{
  "n_head": 4,
  "d_mlp": 832,
  "norm_place": "pre",
  "bias": "none",
  "lr_head": 0.00541,
  "final_lr_fraction": 0.1,
  "seq_len": 1024
}
MLP neurons of a small language model. Each row is named by its layer, matrix (gate and up: input weights; down: output weights) and neuron, and shows model dimensions 0-159. Each number is 500 + 40 x the weight over its row's rms, rounded and kept within 0 to 999. Numbers have three digits each. A neuron's up and down rows have the sign that makes its largest values positive.
A block is one neuron, or neurons of one layer that tend to fire together. After each block is what it responds to, as a language model described it from the Wikipedia text at the highest values.

L3.gate41:542473541478463427527483473467491452496499554500462464485586369499523483486553515482516469568529476424470558517536537523483469392539498471519520495540457540520492526533460516561477497499456528439565516462581485533511558456516451530506500438504493579473528604501477480499561544519494459544498538496459468540489558563507516479528515521457495580552495502493547487504507485605496469515471549498463508451497482583549532522517527473464539443485539493514504489525493520471485537549465523
L3.up41:437489513487443484515524493519478557499535596438460496563506537471532553494502464421438444490520459536552557498538506448466528471561491562534493465493468503470507552457548549494493515501492498535480455515552588527508482599420462511508504507546571553578527485629501500468485555512526508506524510506412491518553519525516475568511512503560463509510536475532481494433525478499530487476553492449455479558489482471554513539581559449545475507529454496462489429488503541527457516491570492
L3.down41:469453494481476590461472524526458524465476526464507559448454563483494511517521527448572560459556443465528557542466484545515461506496547444506470466409458511518487494536566460511494523522537532494487441523541447481524507530473512553511430476536489429474492493535440490469498475551503416537563461473495503535475559478468516494497539503527447568523492412495463497505544427437489511545542490547510485467577515494597468473557520502580514605466458594483575471472480552554546568590534486
Table row ends, role nouns

L4.gate92:480505527410522517473538494550476489500464395517471587473502510526542569477440507455498522418506507581474478502550525533497480470532485557549557506495512542489464460517500424408540485505505499434451587550544585436459546487538521507549539535479456534463518481501491436459560479541499494530456479529511517574499481482517559538480441480433484525445500624469565564510463493460532529574528498520533510542515544462468457511461468545549446498518597463505442508517610531518456530499480535
L4.up92:441530499515506490507559508456516475520412542561509524519535571522537553520567517513566518501452503473477536533588488484462456543526450480529472504504490535566535474466519509469541456542467473537441608484513488546538457503506573451469535547525504535437459563534467480516469538459503473566527471508571506474524528531446568496434444467516541513511545505502564481551501471529522473612490573506522482471529453485479498476423464518524470547470521485572553504564458586513513492523527544
L4.down92:453472529527510461589475472483513496525500561434510526513530469505473513520522569516487459556487468470501578591481477579503512511482608461527511461507523440515491486500426513447473506554457499509462635495532464464508423438510474474494526478478531520485464507564429483522436580456547468529473466524550502455521542584472492463541478484477518544485420485468457466482535507505526491587498525533496554454559507420495488500416560491543526458472420537472494505483409554546513475515488510
L4.gate147:488508487461502531424516450427572527590572498533498447480554591497460583470544547491509538545521475598494423588449515509500541490535497491514478541503466449507472558460509451451520546551491464488418518500509496598473520412517533520522545483509507456488469453442495510475472533480529561555536507517558475504484485489493505490551532515497439489540482497521493544535598474470545536473428478517466508510466486469450439541466523419510495432537521493492506471455427467450530502527456495
L4.up147:493509536441487477513504489505549501433420506493534534549471519510450476451502535515538542497469485526480489441487515480491501479513521513526562521423432501440510550415508401476480484608481568481483516496557499503475508501518552522474502509442526473442514547474434459426497533486456456476536511546567469519558526518478550516511534515572470508494502521502444472491472470510491466535476489539473520585468438496456475556482455446444430585500492505513527463501481554429437437512532527
L4.down147:571547454506538496507495507521518490545449463508589501513485574526514449422483563454558499530487539546493520464474509554494509440490469490510586447523511496480467515533514393524514470563444542484537562436544535494459517506540586546479479522488538528534484526473520544553495539449460477499443430491629454471496473513515530548472518461391449530531510490580519541545510465489487475484451490564445448556442557530557526514478498513475485553524461551498485511514416524542506488504482533
L4.gate237:444494550452533394545506434452483439500530514466493526539518514422569548514497516538477498572474534485459499539516497502467525495511398562572519460446519583573520453453511492536422474599452493497411604478458464463554545568482534572532516502471465519549471449542474509524462457516518550523539498526471439453533525530482482504460452488512493510539508473503584472561555549429500541503545489515506465501568512498475462444462538474510491497509458569448517427575490530522481560503515556
L4.up237:459422522437472557551484438532538472439484496456527531512540528517552528488434505507513473456453521525559552537421491461476545556489558482559512540460503528537518470452483481484515490645505504542401509534533478532537519536522558544500581446508519503555518482549570480521496504493506488544507513449494505467502464440534471537469479481482490551489533507487563567563578583427576562487517470581481545513527538529557513545465510476463405525451508537530510528446521504533502490549509516
L4.down237:483520539475463471545573376445545519598433550487526518482504466524457543535496502463476406585545535488539496501488508509552474511470550517533458514547472456525523574467502504503575483570484542484512612517500470528523468537502537553525540477547433518524456482495523474481511524537428490541503533532524442449528501483519391505497468526535457537561560494513568467492540508470565527489479559447524506465441426541499533511500434493492485544500485608410470466485457433521518470540511534
L4.gate329:476496494507450546519558552482510527503460446547520525494478541526488530517503457514462436530586496531526468520413517506509480559584486448465504491483574404438497537474497476450505452467496418540544480517450466482415536572478527527491562493503495508565466465481508445502477485456513447578583521484526503566445450570510511512539544539510467515506544456492536466510539535474478487509459439508496558518482485520492550516472549399479519482474452469454524417513569518538536529479475484
L4.up329:441462485532479508538447518462515508520517487528518480553513494512493594517485487508525453505473479532552492452537553580482460470480536546431502480461545457542502469519603487510547440510485575494478505461548549558486515489466520522571545531467493450468469515440572492497481548498438567447480454536514477491584490491511550503453485516480457528532443477449488450513487424460471509489483477459513495530441398458464499580413465507451403453546530536476497448539522542521468624473480502
L4.down329:436475460543419510474521432514531552521508497544476534513452439498526560508549577448512550543594516539456434526451486502505496507511508481409446547491518440470547580490509518464470489500510464449555507461449530427499512498499545514474490428463500504492517496526489450477497479518479499619547503512476535516478500514469516539537473478490428548568576504520561536495512549579500413512486422495499498471426498528495457470501521454491494513523490547471463463557518485505531471531454558
Finite auxiliary after subject

L2.gate25:483483414506496576474445548505547501441452517462522496487493563578535505546541442427521511517540576472530513433459470489449498411481510489492514420418523523508488437477438574492540471525551493490462460542577509444483454513499470488465500518526419476486465596542446516447503544510507498490522491511498504429551545538516566508465583550433417499574561454517525442485486512465495483525498441489470411500434501544492484512517519485545511521508499439503494542458547428571528456484467518
L2.up25:504516446533509561481563485448551463470490519469541440553451510505568532513533430461519527461520493529559563470542531555474475428513477484435537494485463444530521440569521486526498462523511440515477466465464507439514467578520555526509550505377520518539535462478458500482558479491507520490557493488509540421524523485483527403485452508626461504442552573518502511548488514525498471530517545460451441507574556512465453513509559510524471523483491513481431433509552547530467478553465527
L2.down25:419538507508584510532443515535507573476477505506523407544446510429514475524522522470478548590526477497516447530475492539534460434444455467491468518527555537519441542483605517535485532481459528494467528499436498531545531479520542491538439499509502492416476523557516490519504485517484525531505492547581457469487558446537473482466457523515568584507507505472556456452519503562468531514457555458457437510499576448510509529467505502437511541471519484506520501513495467504520502537502453
L2.gate144:484408517482511580482491540485492547485445474499525536524531459539504547511523515511528502406540600525464554509585520607431530525553524538531553496499513537449524477512474490537526514459516568493453539456514487493518578470440443526547500448542499510523449515514490529471482560461492476542440517531503460452491516472533513534569539497522438508523467571519435490467472550547487513457472469539458539527448516474577466526446523524572507521481457520486448507473453490476476513486477607
L2.up144:503508478579559482551500529509484480472532467522505593496498489575486515459565512500514497438507552441461515451530530479498426501513531462497527455548559541520565528545466462466572482452481541451519566503549503444540535505518528555489510499583504530530529480499526476530527444453408478576504477477579434429468555537453470539493556512578542523540463516479451493518537543530608502449501505474564488513557530492454562505482529457507528518554446528514440498543501440547558511538464436
L2.down144:515466481492546542510441527460539481455499572549549562539524472574559496475474577524514504562517506503503534530538487590437512563513551591535536450513489433456473524462589553503551516470389555515540476482552513503502541498560474506468409422494503535500468467460498458461515513480516468463506473518535531371457464528456527490528507480481541552516457460539474492487551505559542450466485473515539537532432476589555529493421541513549498585462545529510461510505531545502516506528516515
L2.gate190:534491450462484503483456474472525557481458484474530513428498556531487514502472497415558455489514484442541527548523520403469500470527429471439432491477434541489570577552446520505523556549497527523491496507557516543520562556467497543471492464466497467521542610588481467530515487457449475502486510467398416502456584523460504530554465500528456568513496482414557525498447488465583472466516493489517522450514513504496530557507450427524405495525498476569530572444506458533538477531513436
L2.up190:469533480506580586482459533486550548476509537513554514469554473486438482512521482507582559516520511436520421505510478509453484518479461497473533498486548600432393518524494462500529508583498467487504490518490521494525566479461469526540414472459512516518571512498455463446446450485542498509447501543458614535468486513424436480599504449582428465545502459470468491482531508483463500463463494455468474431488469435544492546489489494524500556454486513482433470559449459438515504534472533
L2.down190:502508456527468510536483565516481465487407474563523488494525500537490484501392476437527527523459468477485476505510527498547484460495527525549496511498467349508452499503551516452536470446464513439533515477474429495536461561480497478428494532561560517517436483449485495483458517490541501465460520507571558544531500514472447532473499565522547464521514479541495445464493460531502484479522520452570449569551515522514473477453516456473470450470491518451439481536457485420464511491549562
L2.gate361:533425553515498576477542555467489569452483548453456478445513523533508492546518460493549485456536548456547530473513515530456409438533528461575484487457474536480497453415518515435576526473523381533436552551478502498553542536491556554521538516468432567519437463472471542506494366502522479466533515534460456478448440446554474485498542534493512526528513459584548442503555528497515465497536530528561501501476517499532516491467515462467501505453503540491494452488553449504533445462452432
L2.up361:406495445472554485503428500470493488448480465563558486445476498476526492560538510426500501490452511467475460570492496515539481518515517480476515478525564525446547527542550523492539500506580454541435497474458542435462472494490456537550500497505527433501536483486615550516465523572564468501495525487476476502487544495537476480505488468481400492466416630501459529565530484565511509422560534494525566552515498501452469505556528585491446466472465454482514492520528553538491471571479472
L2.down361:460475528520417552505520488553473463507619436531502471485465550536505546493521490526527524540548536534521430437467503532515517463547491529459514538528495589528438552509478506502432474476512483459455560470464494493478512430526524499446431525536482540550444539544465515512458532525453508566469508564466514503446493585448560492447480512530517586458545485549545511469505524424473467460469484425498487467518445460502467485503559433481517529539503537557586461554451530497536518528532453
Agent by and name continuations

L3.gate267:490455455555501453519549492486525542446509573432513421529489512531575541488465487482592446528553470558459483501523553474466479434413551462486628593503448421524454460469482474544525505512475538526460477544563488556540515519497535523474496498542468610489513483521452485520476451560490462467507444485531535464514465541494510507432469506508436520516460503477569453473473533498502503491489521459547485472544547522516350411474451483501510472500515522467477486496473515508532423522464505
L3.up267:513512588469475462531423509519535488492531563527530552505455493527539539478437493559526509550447508549537569476556548524476528449444438485463445473599543489507450436487510494560472467493506438449480481407433536534529569452484477447527519554485460506437536545548577548493434541562519510579515506457483596458478531556484546393426525550532459497544497523585506567497556441526515409450456511475444468428492529540464449485476449472521542460501493486544518468481476461504469532461529496
L3.down267:524535473587513485461507514456466506468535473464480502457521447562399526460484448450536516518501491469488458482589518534482536421434484533491456440436547494565488469479514457546536440484500423503528446488449435468469518493532424507446506476499449510488496493496474504427528460513532603498530455495550520579479472450531477437512481450463486520503546444518508495543579398524536476506500462522427464556467545501484458497501441546533475470499507515522514482472484505506566503519536510
Second piece after capital

L2.gate73:500442555453509443524485512583522565519526522453492512519602488481550546537459424484513500484548493511448475455458460511480480527564453522489455517433458484459470468588509469474523509471508475532498537501468502456507471462516517516486542491496554506455491523458504518485501490450527476483567491595456555526518512488533498523493492504491570573554497512527534492582459495557512438546479451559514449446534564400432574534521493513494529526476475463516515439554470467490542504498444467
L2.up73:510437457454563554550542526460581531562567537504419513484508509572478404518500543474529514409527465601491495454467558576457445501553494471510503524481498519454494514543483529482512540440490457531477514485536496521524442500435448527444530509492441518481511567479541535468530480499526547523517478535529462521500489511451519487582496467477427526471498459514462553493485481429580456574524471483466518486458503414449482482411506462573500521444461486456449566527462486536524502528491520
L2.down73:476486482478477512478545485504513541485431471513506514516590476478488511535449488467461493468492471501530541492449518498452486495456513455432524508444494635534473531449488524515486498519498532430519520538508459549502433427524434486555489501446404508464471564528533523518433569528530485539514493564476517467507472510465512548513514493449508488526547505550435520564525511453456524546490561513483488447534535480560460569561561408508574542555510572466467535443519496512545499489513508
L2.gate248:528532522527479493494522531473497498575437418532433509546387509479525514499446539569483510470515439514495484490540531490439523502532508550489469524505521488507519496448398558455512495494405443536493479532468473469537509491512550537492592471542464513507458511535519482543494511494453519533447509528527512443479509525480516515602513522464416535528495481553519529525473530498505534554532464508495588507520567496499519484485622505484515459540548529519490469355447553513484546504399477
L2.up248:484517537511522545579512521467561534481516486487443571492480460452482509491465506451478522541538491481412452513446524524524436478556429551544500494446539450492547506467423483501519495484456448540459536500469480417519504494499524543540567485516519462505470556479539486482500523473523494512465452470526572483530447543454503438497519477496435528455510475645513486529504526590495566542486442501558543450534505505447456525409593448542543496525540517499489450477514431464469480480478498
L2.down248:555506598494473439488515397508540451515523524556541525541493581524471507476472531485450495584485468511546465464464527446492475449506528536483446520553519550523457529566476487496490509528531498494499539493540548540487617429574596530420472444466460520457424512402544501470487550531539493517609451478527460494512488433555473532493433499454542478461449484442484493498473505499505426480454466524532452480531430541446449576448542465506483519449473484546553506584543499503491514477501523
L2.gate659:490516540460491506524443508509487458530461511550516435437500526432570452503490532497387460522557430492577475485432416477489480502570519498525477494543572511506478538502472517547509504496484516549491539492490503454505515519480506453475536579420446546514577534513563477468527573441502473526532526470545496519478521538431575435458502503532528515480506458427484556462550491484490516547444543493518507492532528471480485546460467516484441473500463508523493482450449554444521569557479493
L2.up659:521527460570492529507495413481524501533470478509460558472493570533499555501570507477501487463504435526548513492523475505502557503506558472506508536559542526491599471444495496537502470530540446520538472438489593510457440484515502480492447482519541446489467561491535446498488396454532550549476508488557465467452441438574529481474502508416498437505457506456539453529394433453514511497442514459551496533451494543472505522456523492474543554554486487530480580539461490474481518522511463
L2.down659:487458412492540543501566492488550491539454492542489517463492501472417536423517521510480527502496590508488496408435477491502481585504552494539548531480475451451548511498490514566516452520419422508404510561473524543478534503516527521514491436528489444457472540471456490564530495492460486531486508508576431476464441518513505516443451494442637480496427543543597512466463482445434499536546483564545484469440408541491529557498529524474493492547468545502532509420508423500456453509436459
L2.gate683:412453492443469527488481460460486584558546512503506479506499479487530525483381502450522487528483510487468448427439556501529496513557545525492472505529583547509517490541494455411566529478430562447504496504517474454562544416460512506586439506450462543468548520507497466498518501557435505541597445525480525503533454546471563550496429507501492522546494532484548466465437461468552466528452543510430487462526491426485434528504451487630501627533506459498570577455468492524505569512484511
L2.up683:555527514449493497521527472561435439483512572546574599470466546489534452437491587500509514421429512643442472544461554482468561479474484418454417502482590536498472530448468480527480510522469543452443502536543498529582529479498459538420585469493525517551481490501531578462504580551537497499560470526469515509491482458499565484576487519535522538514535517530513514484471493484548514483455510515479529422459478495562526445494397528500467491511454452512546477468546494508489483621525498
L2.down683:473479499518456506498460518528553550584484544516451503520549500493488499496431552556510523539500495467529516499503528511463484436480521448468571535450496479543510359434516487467426469480498546450535504498507563488541530448466483598470556488524498512512529567496517499517447528584566549485546581585486496514504494499444498572475476455494447558528473548524470501514434532528601470494531456529434455403459429478514508481405456462541496550530463531453514519461362429489527505536459487
Main verb after subject

L4.gate88:511529472475502492444471506499595414507493504494505504418472501520470565523566458512515487578548560430476552596539499542436590441487517546491409552499533583520470515489485450602410517498478549485459577512411443591559518560490534470461522500455501472507531436507441533479563528497470533506462452501489457561520444505496464499495488549514494557524550507571509581530514395492550489489493496473566496551539505558442522395506429533521570527485432500488510430488566489461533489491463533
L4.up88:436529546505474482507569544467486488528463458442480521518488455484524507570514527478465564442546522495421575527483526542536545519544518438534480512477474502504560546601449516531516487506503478522518500465421481450482493476522435492542491431555539507489508491452530618504579581475555476488506536496532485494487510467463506502481556481522451506536537442495480465504473523496498461535507536479546619500490471456461548583548499509525530449525514523586477527505469565492544484495458466
L4.down88:509534530480452536506496404537399487497519527503443483502531481534432462576473501547476519441490522498523499437477447517476442553542581501521563508513501453498542559478506525497527520530434500541481430459497480493470520469523442513442486476494478431540533529522475582499504508547580574519474538528490551462540537483449526439525555462543440455435433484418545484518539586424476579441471460491446489480508490474561480524504541548548505464530592499537471443501493536521495500464490526
L4.gate225:402474485480471467474518509532507461498476569550511541457469508490504477453520567481571443511477545468493449554521451482481500589480535485508471540502507503500559482476517500538582499502500470397548528498460503496477608505489444561539429486430487526478483522522504590491458577477490559498470557445489478493500513553453448524455480536515455482489438509485480565522489471479437514542488516503513460601392591540438561514529543479401510466586500499529504457520521521454491582576538457
L4.up225:564472450499478450500484509504491492568525494563511549488521464426541458521490541501477381466474515504497512509423489427476583501515486514473484560436502499550515550523456465462477534467457492450522487468484513494444531547479510536515487486561465568406436472505513629493540557531503485530499597509582458427467477550498456539557593455451490504497534541538505494543509434506463519491480437519515435410449539546464494441483507521479465482489446476511513535544439486513415491500545487
L4.down225:557444444476469497526541501561435448598509395515438465455534457461472500561569486468483438517505504569509526409472524506527546475522478455503490513477467565563482414531474503516483521534488398489514490463550533492455472537454504557461534539469509510473449501552475516440544507485472484517449464523603507501551452461468452543567501501483538464459575529529433494570510507506456485489455477501535537481479492567490606496455468488491482502571534504456497482443520394558450455533488466
L4.gate682:493442523526501494490517507470522433519504447491501564449531458488497478495480436520507497521503460509491537499551460476507443473475519519500515553457419534505520466459467455555512514572497555540477486486543546488566546507485449610453507487468514524559481505468460528550519438524500451508507483524481429469465472489450436460571493454563520463492557520526474420502511530482559449461426511553469449469486493467492514488452441437517494528475498500576471472530462473515499525479486490
L4.up682:501500518487435549462504550502557467511460612468450487464501521504464559530499462495482424501454465442505483610489497468553505487495479554495547468455461516527495439562517572537487503478571505456513505547498468517605569454451457479521551521449599555517535530493506514451452504538518508411452455468551512472482521468485539426493486512503530490486522508482445502521487476475573535503478480487491501523600526488478517463457513544511442504514505492550538497471522511421459554457493419
L4.down682:516475527473502505557435474539450553503493498452516451518512501497518584438456514437486536531492471515540488444477458485490506508500561433556466447499464618486493517437485423481463445513492472544473469532554533515510483551565538482492547494509471489576478493438592521508493534575489619480541461559501466568504498552572525520531495505451445441521530446535537470442520479524451492548424478462520520599486416589567461504602498500514464480486540511511523535512511510540530489485605496
L4.gate773:523503506486480520444548510491489469508504542530524540454467534466474510505503523579483534513608559466487465515573497455468527449551529494543427496457465442497456504462439457518575506451500537510502541452516525440511544426484476525454472581531518532472409487566583457391551516472535559533508512511510476511517508468530575485478476428461509576459511439479525552448556438540524540466504440560471458530509538561487588451473529486544549517461510494518531595465492443514473504502550397
L4.up773:446571483420434521506533543554470420464514566484558554494527477567507555437565517482592495561503456440513520455509484504495586464526505458514489497410505445458515452529487458559421526481485495471438549475508491517474500474518462528401498483567428465464517514527523517500491530536460489429498485491577514506475471444495493563540541449458449481481450559505504579477454420458433483454502515483517514540468584483418467490479470517470411517560502528491496494438526485488519507551504530
L4.down773:589503454507512535517479486572450427524484534558535558541532515489539556489556492459516518513513428483505528506580499517527513522513480493541537514444511419503575497528528562505444532491440533418554463477521517488507509546502417486445535421545464478535463428511464479442524446449476502451451533482538469497495498450477468528558519514447543455508364510486522511501492493447494463490494508514513436573471464505485505491440514454534420434548560444449389512542540522484425536470486553
Acronym letters, release details

L3.gate444:510505601498489456583502470474470467542472444495476555522487548425406473488501516490450512575390520518551467523473540471553487564500439445482421525490480512495488556481524504446466447532521498532442523466554472544500505507455473468451506514491501471490547499438506394482523539559549495539482443532543545498473536525500518468557452488519530488462482440473497571433505550536506536489417453564500549516555456474547534505515496459508447406570454504557536487606518517499517518515500484
L3.up444:494463509532488548504490462515573496515407586501490513405466532572486498508500462449484432496559498502509484458536553478535516564482482495484527518469548589433523522547449504478548436487495480578546492474482493484492555501457570528499526525562590511451477526526483498466487493516550416519472441492523506512510616504577487452503492498480522573410509509466500509451458467441467483515503519456564450584536417451528541484481573516468486519557545465508461501540486499544478507542522526
L3.down444:479541472486559490463506498467506433455478530538530533467515541487461430483438494526560509446493461505539522534621492504550506461575531562514445535523534409505504525528434473478405466446478553581492504504525491523511475443499498430476498598549501482498517495487542471508409438498478487502481528531521459491527517529427472461568507479574449483508565553495531513432514485554494479528534538503495473532474521558390474482460537488438499471490539487427505523518490528495466545512493481
Finite verbs after subjects

L4.gate364:545510518529531517530578532514475534443538539475477593606488496483517494548578512465551542463511466422556471531577519475534436400531462504468465450488474502491535470469554528444470463412474530461509553453433540503410501507428487566569521546461499476457513461473508453478518406462396475486543497474510467496556498482470546501470535490580478515525514524459485452483512493484567528485459544492567465488453475439455538481477488480480539565522576412539488488486555551523456490468505474
L4.up364:591485516557454502489531507547482535503515599519481526489521470511508441548443560600430531535531458473513531525516488467476485579537536501517482506486546513539481491574567489479489512471453548541455521535553551465516557473541460447467488448547498519541515485480564466542492540496553440542432472445468531491517523503439482525519497460512523486572465426486512488528553584558521514472508528443513493405483515515459414512489582516565485486542490511453501511499492507522543479488491460
L4.down364:403463504542544548492521449522525514484384501493434553509510533484508455513477507515511470506489449445496616477555512566434446553506527467492520441594505492499466448489569479491466463523476502489530507517449508492519531449444485547487479517523470494473488492492517533510500446423561528490527455487479543527559516453456512435445526520507456511518579504487455525525495568514524507480493508549540465514509482507528555538436517501493560552499464507547454499512507546572498596508481526
L4.gate445:456502530518446550452479530464474463426484463498480453462471463579511521525514513489497494507470483509498502492483491491540471492534492520459507500435521443488554576468574512410537400514447570608529528509493490492577497451507491505516477509505543502453504412507487489460488409526538473473520472546497470558505530551431503535427496544537490540403482454349461533457501507535554527514524525450437555449519499445525590460548485495527476474554521384492538467500469534506574468446506467
L4.up445:443494489538538507386456471436506431506483468540548517506491489443467478490504540538447568511496544475543450489514481485476485465499547438456524561512525564469517673503475584458447481435489530610519540493460483568513464445585427494542508468580455540466507540508623496444481494536532521481515489416448528529514565510436434437463489528512538596532477545499508563511510473477508501539612500547530483479515534449492540508502526489501528487527536490549478546472480512470526489465510550
L4.down445:549514449596502503538524484513543531513435585469569479572504534495529476516475522514438440503480549552512513500585461539543477504508531504520519517515469484529553446455528484488505442487549505523500445523565517477465488581518538466496512521561467499496425412481519517492514504435509480541445462548493517449491448435520502486526531531465475465511459521493586478538533457450492447537535485489570452515476509441459442477546477553565522579487400498559485469433503454582492492580523510
L4.gate446:471491466483481406506457508498443487492540502479540544511483485512486500446569441500491525527465525497487519539577551510493452448542486514434472462521456511497464461525471539492394500479560560512500537553520522512510464493477527503577517481479441548458479506536427461490469500470481397500571512520462489465565515404491504449495459495444549517502454562461538518466521490471439461567435593541488531493487526526551502503564566432482494458484501496505485540434451491469465460474559535
L4.up446:506547496480451500470512467444465502471472558471465497509476437511547492568534385488614536527470537459552532471537521425556540488495447542491543527515479543499580527511485563497456544491460553496455484467455518495472536416549440473492501435547528491524445488481523564524536460473471421459552546546534498523509460464466553437508518493462453542520582555510493516424513495456485489520475548483487457499497496436541537536448493485508501491453519513496470537522440476502485490513516520
L4.down446:481507595579528515545541496513517432504390521489499463522489531459533527550537464451528502480419493515568512451526457492562521521529469517500486493458593366587513519476542474443470480512515505474536522498417492519473509499488520445427470431523470481435551554512477550503524540459571529506495523548508552470474415479531496515495470472491461534554465511480498509507498440547501492508414573450540439510527548454511486571556478474540503449453482482507475531493541484457529531583484493
L4.gate640:469505456468486548518498431542481571505485472458493540475409432585521448492487535476504509487494596512498510403449543516555474503493504456454525512466503430501483512417583539449463548483556469446478512491567517520471433431487492475559396514447514501490498532542543441482543542556462493550549488487482458594530566431489472427579583485565503523419494518497480518600481515587493553507475482554525509439460553506507573428509581500465526501520437513472512548475490532553511514550429515
L4.up640:486539599566471465448473537550533543481483538461448505492413501507488516475517546544509535517518529503502430516560488504580526515417535485463533477480498490549498497478484540498560457515480478477515485501501555439477511439510502488545475523457489507539543496495499501475386499549517460489529537480494504491522549504456386520440569493553561522529467470459522566485492505552449549565460547578559513470464493520404502492513422484451525483492540515527488449452512591458528500480445523
L4.down640:501516422429512510477508448525522542482496503454435472553398509524505508432521525499506490483530485439418499513576529557535535543470473506493595497522479471449470530598460573516543541433510492500507497482528509468486541462543523508496461509475510517504507478511575499422477498485469489549544554467472426481474537482546478470455532502449562499502423465538508453539478464453527480469526488565518468472501458518481530498520516528499561445454560483524465483524491498481495532516570527
Table row-ending pipe

L2.gate109:499519489529545500470512489423509536451465475476465481543495539536511517494530515592518472536495482535512556515472512413513543489493504501458381433426492481500537475504547447467561487488478512548514592471539497428499565473482531557474466435500513491528495477460522583488532551450493509506571527571496545511507538544498524529504546558568466476469475453512467546506551526505500503505565491497478489452489528495576581494487633483556492532526492473395493507442541429523454479439523546
L2.up109:550520493508557505529475540470469584557504439472473519545551468455495435520536581524451574430490491516459584489487555542507474548498509496501521542494526423467481450469506564515495535509499464529505463487614553515477555483543471543503429446524489449558572505459492474502478476532479493562565518515484508481459514526468398445464454525505529574455480534515500488464527542480490469474510482482530566444458492435545564525494465517510498408544539504511505490535511441491433455491537471
L2.down109:590570497499468449435591503448427487507451420467469531568534533479489437457445475550450520558428452508524481430472456443484509516538433490557512454565489516507506486435505519457510531457558461542513499502551492504479519474488393524529536502464479458549481495529452486492475507514522546544507513496525509589478538525484415513508538513542569479474524531528423501567559521522515485573493529489538491606460409485482599487492485482469442526486523471517455477494509457470452427455474541
L2.gate251:519509533479463556493475477466446497477490482521514567543512437483538464563503509448504523511462506568446599460529526541527478476533524525498548558539478592526563447480498564456480426498426494520549590457489477534548539474544523503530393463379534512457467479551508506462514407542585585490576534502477497430500466497548477484480496518513479523508491472512490453503451431462495562442506460552505463475511464481502541488448498497596447458397534581535587554498521457492478497525524422
L2.up251:517453548463473484493510451482494490502555496522573515522489473465510506460475518490528519575568501498533426506519446418474501434465464541524477476541461508489522535483518587512454553468523503563545496448490451509515447471465459529524553540485477417434462537484535573495501535505515473539508548537520510498531535532576509460495473470537503521547444526464527471567528488548536448518478507552508551537481449514523446553476543518545522507526512548486524552446516543513519523553589517
L2.down251:482481569430494493512460444546435479527525493483508459533439485523531539452462495511575515534611478460527478480569518443486446477477439522495538517406528430530522468413503543501526520436413480428491524462451403470505478521437496406564489494510565465449516527502561487444496509527554489468454537544496442530502556491594510537503492538497467470489495540449527573500417483471575482492485499486461526526533475518507447507483506480498458469579504562444478484430475507501525524561541527
L2.gate431:479578439487489570518483483445443507471487544515478545521505509540538521539515426542614567490511498481458526510473527460537520534478598417522560509502502471452525506490467550480438506541398586476448541427505569487480451536496445466534491456469572473499565561443492519459530518480476506479571508554570432498568520436412480484498534493474533518432453510519443476455516544588465519532507551563558515556551508535505503457553555517475544455467502446519531465488591493499445480540466497
L2.up431:493515530504502497524495563499523499407492497516486489507466483475513467503534453475501507533497434503565518474491505432481533495524493517485516456561451523439539452521512571550432570525461507465532445430483480467570529471536426492507499457494491526497446462497460463459473491503447472562593485502511577441548489460516520432477543478432474569516518512456432521502512513512536495489565492524531487480544517455468502518529560473506466495469500531455497477486520452508524524483493482
L2.down431:428445553562479465505496424445479494464449591476531466457478460437524539550577474456541454444508499583563477488507507427503433495503437498523471459492549503513542528521503502510488548458479447460525520458478520524518537533516442516512477500533504553451492587551544469439508463423525508519561520549468540476495488450588486483456477432507472549481556559459410526459508521476453509507492507458467485469542502474510457448458562512490502528513511472485435489513512481527562551498498522
L2.gate555:496571510511525556530454496462516497488477534527524481557560460490513496483510537509537585438455522469446554539461536479531467536509555493453549572534527559565496463510540564453412519492402558541500482439496425517522565512489450484471463465487592576470495472469438448483511472475568487499505486439494475485526553482504521471491522490548491519510453464423422467480489545513517525535510458578401505434448502555484566507508492503541449522526469494480543479466588514410443480530483453
L2.up555:448501509479476495477509472486457515435557499527415451517475602554462528538550431469506459503510481490502410502516473502464528532544493530489493502496470483430532425505498495547446525550504451463531506469551470527525492426479445499523502536472476478571533458482463514472487488510508529521519615461528498479535534457513448483460542523444502566457557536548523534495513489494454510504465553591463513545501474462520404507490552528458511530455554568456498496541565506482484517497548497
L2.down555:544520512519534490536501495540444509493532573446445439543440456457527578467581468509479459516476510469496508510479560416447477422579521519523510496444523397466487512449469474503489548565466496498539518493531498486554509493493500490459537521475559469473498543579495466499451433512482511501535551495544442446534599485527478493461479513497513531510568474531496535504427535500525530539532516544442545478501531476485478464465560482529475510475599503481529514435534393482446497517490469
Table last-column pipes